config = dict(
    d_model=160,
    activation='tanh_gelu',
    norm='layernorm',
    norm_eps=1e-06,
    init='normal',
    init_std_down=0.00986,
    lr=0.000931,
    beta2=0.98,
    grad_clip=0.5,
    final_lr_fraction=0.05,
)
MLP neurons of a small language model. Each row is named by its layer, matrix (down: output weights) and neuron, and shows model dimensions 0-127. Each number is 500 + 50 x the weight over its row's rms, rounded and kept within 0 to 999. Numbers have three digits each.
A block is one neuron, or neurons of one layer that tend to fire together. After each block is what it responds to, as a language model described it from the Wikipedia text at the highest values.

L5.down22:448445530560548504555453493569476585468401512518519478562592444414426481477501528470529538474511515474434481435509489494490387457523630493475520504508529451433496459594565580531428456547584523538464464478423539578548441514532504539469509530562588511524459511443416496468447500541510520542497474492513547473519584594537467498542465464423497521557597581486503474475533544452432457476536
L5.down88:505515474505498490531493464520496517559514622610559476500535443497444448572414479491541364460569508550453548522541491458503471484488542496536567482508430519482541420480515397476544459539502437487453503427444499456468486515409424566579545561437499459529539404472444533469488420485476540536452570542625497580536427552435528530547435505422548519503497430563515529413504493604469549611488
Responds to: Predictable mid-word fragments

L3.down60:434476510496534491508501579475482566454596471499592478477524583489529371558556428452462479486571440542497593449468464472493495498532504466513489562482457516486362548592486508454463531518539426433522580542501584574463530522530581522406470555444482551508588441521476488505579509460502465523494489490529412450525386493508480543543439441533523649537508449415508564484464511505542483581507
L3.down328:470520504552501398566474495543415561553528671579582499388528502526501476490457502489540490540475461423476494556500460611562440598550489497438523475460464453464493478584520568487415511559525436454465574456405545555550553480513510540572496471491599432491565437469528528546421518438467498458427520536560547514615472514463485559520516513490437539534485543445439516475483524457417364488496
L3.down385:449477506452494405516511408492511489548534454562448474503568533530549542549586486564401543454432545565577567559478468460390470465425495455472515495478504451422547543528565485525596393498439562524472508562551438575558504444445568377511482401460484500522500490526534521489473433526526537470423491468543452508542625433465435516453570536512453522533451544471517563529478555459497529476421
L3.down399:502415565505501387455500542467528447511511587540557515485546495453482529530569539488545581406502451387638430423512473484485492450451591478456488484452515505426561549497486576479439512521496463461465607463546558554510457532413450509483472474489611522538530615507392459540464455494566458581462521464624478475535546519526463436429526510490512532525520526515428509431446468454491450514442
Responds to: Degree and frequency adverbs

L2.down31:503501460448512501416546660514578515571451552471456597456393539434474536541533483442567490531504471519538535552555573490493471529556393503511492476538553457510486403465435514607503475494528553533540528477459502576478448519493525545493509587618566395386412436478541521468499549483492516530514534437494525483402454476519518446541474521574496486498504428509488400475447441422476501457465
L2.down41:442547567465470543465542547586585519549507396522393451525455445403518426456530472646491548531417571508585520472494551462443445489489536516476424451503497530465423534519439424557491455526538571455552423584495464564566491418540474497491478430499420522604433498547524443456544607477491549458492456610456524607514452501459500478487520483501502427555455559465583502484572511463572492505478
L2.down185:530439531463521436510466531493464441552551631369552525508484423443405396559495504536547482452489378538491464541531474489470406473598525489541492574565590460478508567504503539460475493609498506510374522466536486500512613506458497524585556417456476523434557487441548566587482515521480449479474526564552509507563424492421441531497474591535405426479538492489448554467436538536530504525507
L2.down209:433501475478454525547544527582538521484524488564419457502485524470514539434506469508544495452453563550577527435510527527505454455512576529539530347444512467596449574603537541464513504503520500439623543489596420530492481441494539548512463584453484539594450527519520537549484417424407495368457525463467479484435453449507509482444513510501502470496521462517532524415534567503563629504557
L2.down349:478528487557535430407554446482569442444510575472469457468496501478543499478548543543482445467491523520543524532489518608480439568551465505494470635437522479483443558583484477482444528517518410542477439405455525530478516453490608479538542567502427544469542550465547470396628492481399519434483475556484520446459465565506550523508458451448520380478508480585547553569448591492455505554467
L2.down367:499553513490598423398503622509530554440470352537488520464437508455563532554551500555510537490472543569556466463544430471555595537424438546580533472568487480545474491481455460424455578475492500522554532447571512550455513519544455519340485510530498521463513509470484415378512490442543484592495494440555538549435569430523533565391487490461564492534602553478555462542463485537459454484421
L2.down459:540472509492474481494532528542505481440520456446485499459461566448505546520591567628508434478453449564532545518568439429546554562617593417472520485548462456544618472358504494604493464529508496520541492526600449478473461489457550476529475469464497500447431444445515501534562373498583559497478620474572497576524529556476478559432450497396525532428469474486492489535494486521478456469467
L2.down544:537508482499421475570525436444521560611484558559455468476496436570405560521493577461385508498592462540553503538499494541548554454405451508533361540491480458536518495534503510464533513515474498447474495478513506472535493532520431566504491523507447370494531479514491495428402578511462612459440563512561408419544430571487448511535500501620522532603575586450402463460463610422463468496527
Responds to: Second piece of proper names

L3.down331:493482445525573543446557446576539639468566564477437509567538397541457452538510443445563459537514585505534444555500445622494472380531565569474515485444427474533556427443523476410453497553514453527500448488489426530460464462470472484588533451518527528504545434462425466480421441462519474551531515559417548499475429551450487622578459453462453493536501472472504584556426478463523484451543
L3.down414:571520564476466554446459453499464548492474282522494507508526499487533466500438436422572391507553410415578462506476517531485553409482517449552573529527454460524530462503421413486484454555557526488452529463481482486498456479507503482468485533511474493487598419492472500596486465516543481529453504483499520499504501481428484563534573504471458529530516430483780520574541561581499481494460
L3.down440:537518432589478481444526423540489591493451242518502507487420473493558457519487421426486467570527465512492448553522479510475516474535537480492506521507499461479479488579477410448533417516530489491444528545521475567485460490503511528502492461469529584508556449509495517520547510535499500459530552445464492481460499504478475515587514486443462508468501477457686617468535605498533541404555
L3.down614:533567408441456572455528497520455561434539269571526532556537535414575505459555533489468525468538639458482515449468539439447556457525465484517465514487541509511488450423402492449461517527564496383461484562487429536561526521477571548516480505518546529535466538449478471494495462525475622463506585452573526558546480443534446488464638470449511593476529445491587544569508406456485485512524
Responds to: Paragraph-break tokens

L5.down420:552409525508518541459505470585454496503498427481541461481541378517553492492521450536519448566560378465491509501465495541532496501583493577501592362438509535491498486458428461477510503581558494599452499543543589544494487437585530498522433526467364418499503490455528522460636535521498420529455462494544502508440395523472509476530512515479551451475477493498758460443448481549482467445548
L5.down595:592400468558468548511423542535475540551472390455555574485500440436484557506468490473489500516438509492474528501486433526460597442553522507535443502556429571461596534477572506568501412447476482472504619537471482516563515508485520514443460561529432486529496549521422403566417505492464510585514463457528443593405500469536520487478477523422423493460572521468608562590423520528514481444494
Responds to: Paragraph breaks, plus "arrested"

L3.down59:360474464508529479468501573500613501521480567492557480473516550405477480530479482467446512410490475520587475482492514511583370495548435458494484611520472422531491459415396475460482491491526410446516537622553498475382557445594524515478544583496530439504524468561403509537605541437480503557562503500512533452509446487582472533480518588557600492463494513482491523476505520414463557490545
L3.down411:426575496583457472476581467578519498460481481543420456443418531428540501500481459487508564497423593530515487484529520510510524408492445549516398507532431478584450538452384641480466460586481529481675475530523522577489486525488459511527626486511524503521501490402469522500524504508535536450490465479471491570445541517553491552488534465528521548419506598479361494520555493464564513549530
L3.down457:413504484478544488422601513576577551480492514466459467519510448484481534490514499508541501504484462450484528567417586395506504463454427469546481586453527565481395531406446461482451463539565529488527432452545580566514462486476460502543474498473591414540525449556541476470519523425565478486550445430495484570529474551483503549514510604670501503452512571467446594482495546461450405532402
L3.down606:436476570437495451531437628505562454513603455464426474403509415480590499496519568500450587529549491521542495527499498518535508448464542521463517513608504534423505519523376505434510435565541536555560488568522463491539543466578537462487353544439484385518510500591582534537483567522549473589440499532469484399508396526432509470505490563564511488525548613467415583548452444479459546489524
Responds to: Mid-word name fragments

L5.down224:478463498538568500586551459512463581429483373534503505524539567619432518463524453510407442553489578601429480391593479487455518517436518460531441494564456621440498505531465573499476515407500478520558599502572475511522448382466500451561468536567543502525360557478482483489471516483509519505437563475518454477507504508536513448506454523508511571497527548516440536475479494503476482545447
L5.down346:528533558429531541536559393480552486479519606449629505533455531465499544551546491508504456404488595490460451469487402499492525492429517490506500529486482463526530555466529534546500524530443540439575595416460473436539588477465511470487617426440505493498477593475445364486538512442540607502492436606506503501487608512556512491473499447511476461435493509509506416520498497508505475553405
Responds to: Mid-word in proper nouns

L2.down212:543532537501529471591532424426589479364543504457466621498442468501566519515503369455493511452416553474528448517436455466463438473477520498559607494525457524415595536443557489478498441478671427502487465509545423517431434539557520523443488564492517392590497511554524544411495558572553528473490543527555482512540447530502543479453439464548425518560564491547499504525463508453475527527533
L2.down333:519548491421547537579607591513537549527505531504465479497400544535410531492552493490513411555499473480482485498508562431438399470478433419596461484563482525456583493526491468468458567428495569540521495480417440527483481484532501425434481550511359506472513612508450515427495536504529529444470557433581551545481556448471453632532487471533502503512536607537462439461480534466450447440521
L2.down368:489504495510489504554392469507480487448418447533555465539496475524592520479505537491399408563476539562422586480538496493472508471484495493594484536425450543551465515485624450565500485528523574489495572438615590514513504569460522481566504417567531566440463548480471554455482437476484416527558542488468490427536551440576491427464500434486517490570631587501457446414554468449609522501493
L2.down461:475472450514546488477463594447486515452480480413450568510518544554539511583448596537482440562483573606527507537520455575551430437433510472569455502451513452512538534473527548596554478510514451536513432496454479495522461516581454466512457529558521551574501465414481572458456529544474503447526561352406529538453516582482488475456637396418529543522478478612434545488448483401426581533539
L2.down540:627472523516590472541531468524498522457535441521477514441382448530478420541446435476446471491432463516480494525520459446505494500499588444501495391488495528486436493549535449558394460522481507597407494525515505568506462477521507444466518478534468474554529514554621534455464576572543486475461524472506523498544536473483449545489542586535567495428521596551563541558555665498383499448449
L2.down599:545529428429478520536486463470479563493476618510516497471516490576463560505491608528469575545554495536455439510563506468459500551528450514432477619466455503551447453541538536496478510405544499579429508477511530468609607531607473477489525531450569474425504493418469501587428363510432430479520441561528525473537478557479433505489560507426551554478429481393445459427617458467515508475518
L2.down611:528483481526576456554448357506523579564525368446557492474522507473553459476449473448497487536459494404440418494579496517523524515424497460510500505519436570443544530582490547461449486524429521485439548431476582462551545455580382470451529454468478464528458445539445564566489557494483424532449464534504513502648530418496534564500498479502605577461496467506548504506431527467499505473505
L2.down639:471437538527428493506549554486491582459556443556492490515481461450481537545495499472510462499403551457493502527453548537560506479553515565522549552468435525590603576456507474581437539482543463443423425568512598517506435439496533439545494603443563594538450490404522486510561490568480534418439435440459409603532514462472447434496569428466488460517445509553427483503467478493530557514594
Responds to: Mid-word subword fragments

L2.down138:571534387461544449458497511524474517466466267520544533490477489430589482503498468446496478459506507523494494537387533526518570488453570451532578636470537460489506507480548453405482460517543529509452519557479426487474507518523518468510388453519550520499580474543543446537529456553427534507507534465528469517514555502498600570584530525488421438499515444468617478411546489463520491463571
L2.down180:537497416518475515464465493542489426533507382522514549570453482422537545538483544545469575463516460489474428516495580493464430569514492414544552491510560471423509475439503505433518492478513468517625518588487445574442474468455480456503477553559431527522472440470531509497530528559466533425478549500471574549506477452539524549545551414527433491538518301509699524352494470500551481524479
L2.down356:490512604479432496479516525554555544519548433584466465452488465467495497441450519609570483465556537426447508511450505583496485489520483558680579510573504456529553496468470397439462455517618502518490470466543579521483459461475505476599482496500474513579529466452407499466428487536519470470493551502495526488511542477473549484431549522381489477496495463580674445520385446567439478403533
L2.down365:542495486472397497491566499503538469538515481562489487447480490351574500494468552525518495519613463428431507531434485477465541367501483461592559564487512571500469459503486455457493494483535460542535471568478457585477443555486578493510476518488499585500540466519466480482425492604459513549473474556575513517524511482510558471474537436433502479456469499559781562489435444488531480515503
L2.down416:574507450468584475457537548522493474437502166506513517539497499475544452534488536438523458440537523433519471562493521499497548517425563472537513569569475434469489456497519524515498415512536498487482507508509520514482467535478510459506502510413524550492490477482473483554467540544506494551489534517560465480553452510512499487471574489495475502542523414460699515463417574404512474477578
L2.down462:618528449477514463467483541524435538501444168477533533537572501514651490512482506453493450449485453477535480535419531487483635487496538458505509623495527463440500455492434543465466450519566493509429520554487545494466508549494437478572427535434504511502614485519514538562557456520460505563500532515495492531504514495505527512528573504501427453487486437492602490441522475401499518492515
L2.down530:492506553474417507502504448533504502566482491509462512515494493373514512482447479517566403527567423420433464472483493493482517467500477501610560545488479496520461475491457398470510490532568476563452536492492504556453477485454514476563484483459509531550550446490473485508402463549510474576477473564525530485501527497477558465524553513369460523503504508497796559547452475589475542428491
L2.down575:509431508444471572537438424514469579610500559494508433475540451459460463443375505483516451533526473424471445503494486532504548471473479504580611539509493455447492484484456541456492518505480558488440476565552421457516502414502428522525498441493449530549542481432392542596450506546474517568434475531485501417538480483489602535581549539400475570517505448461628494545419591526622549493564
Responds to: Paragraph-ending punctuation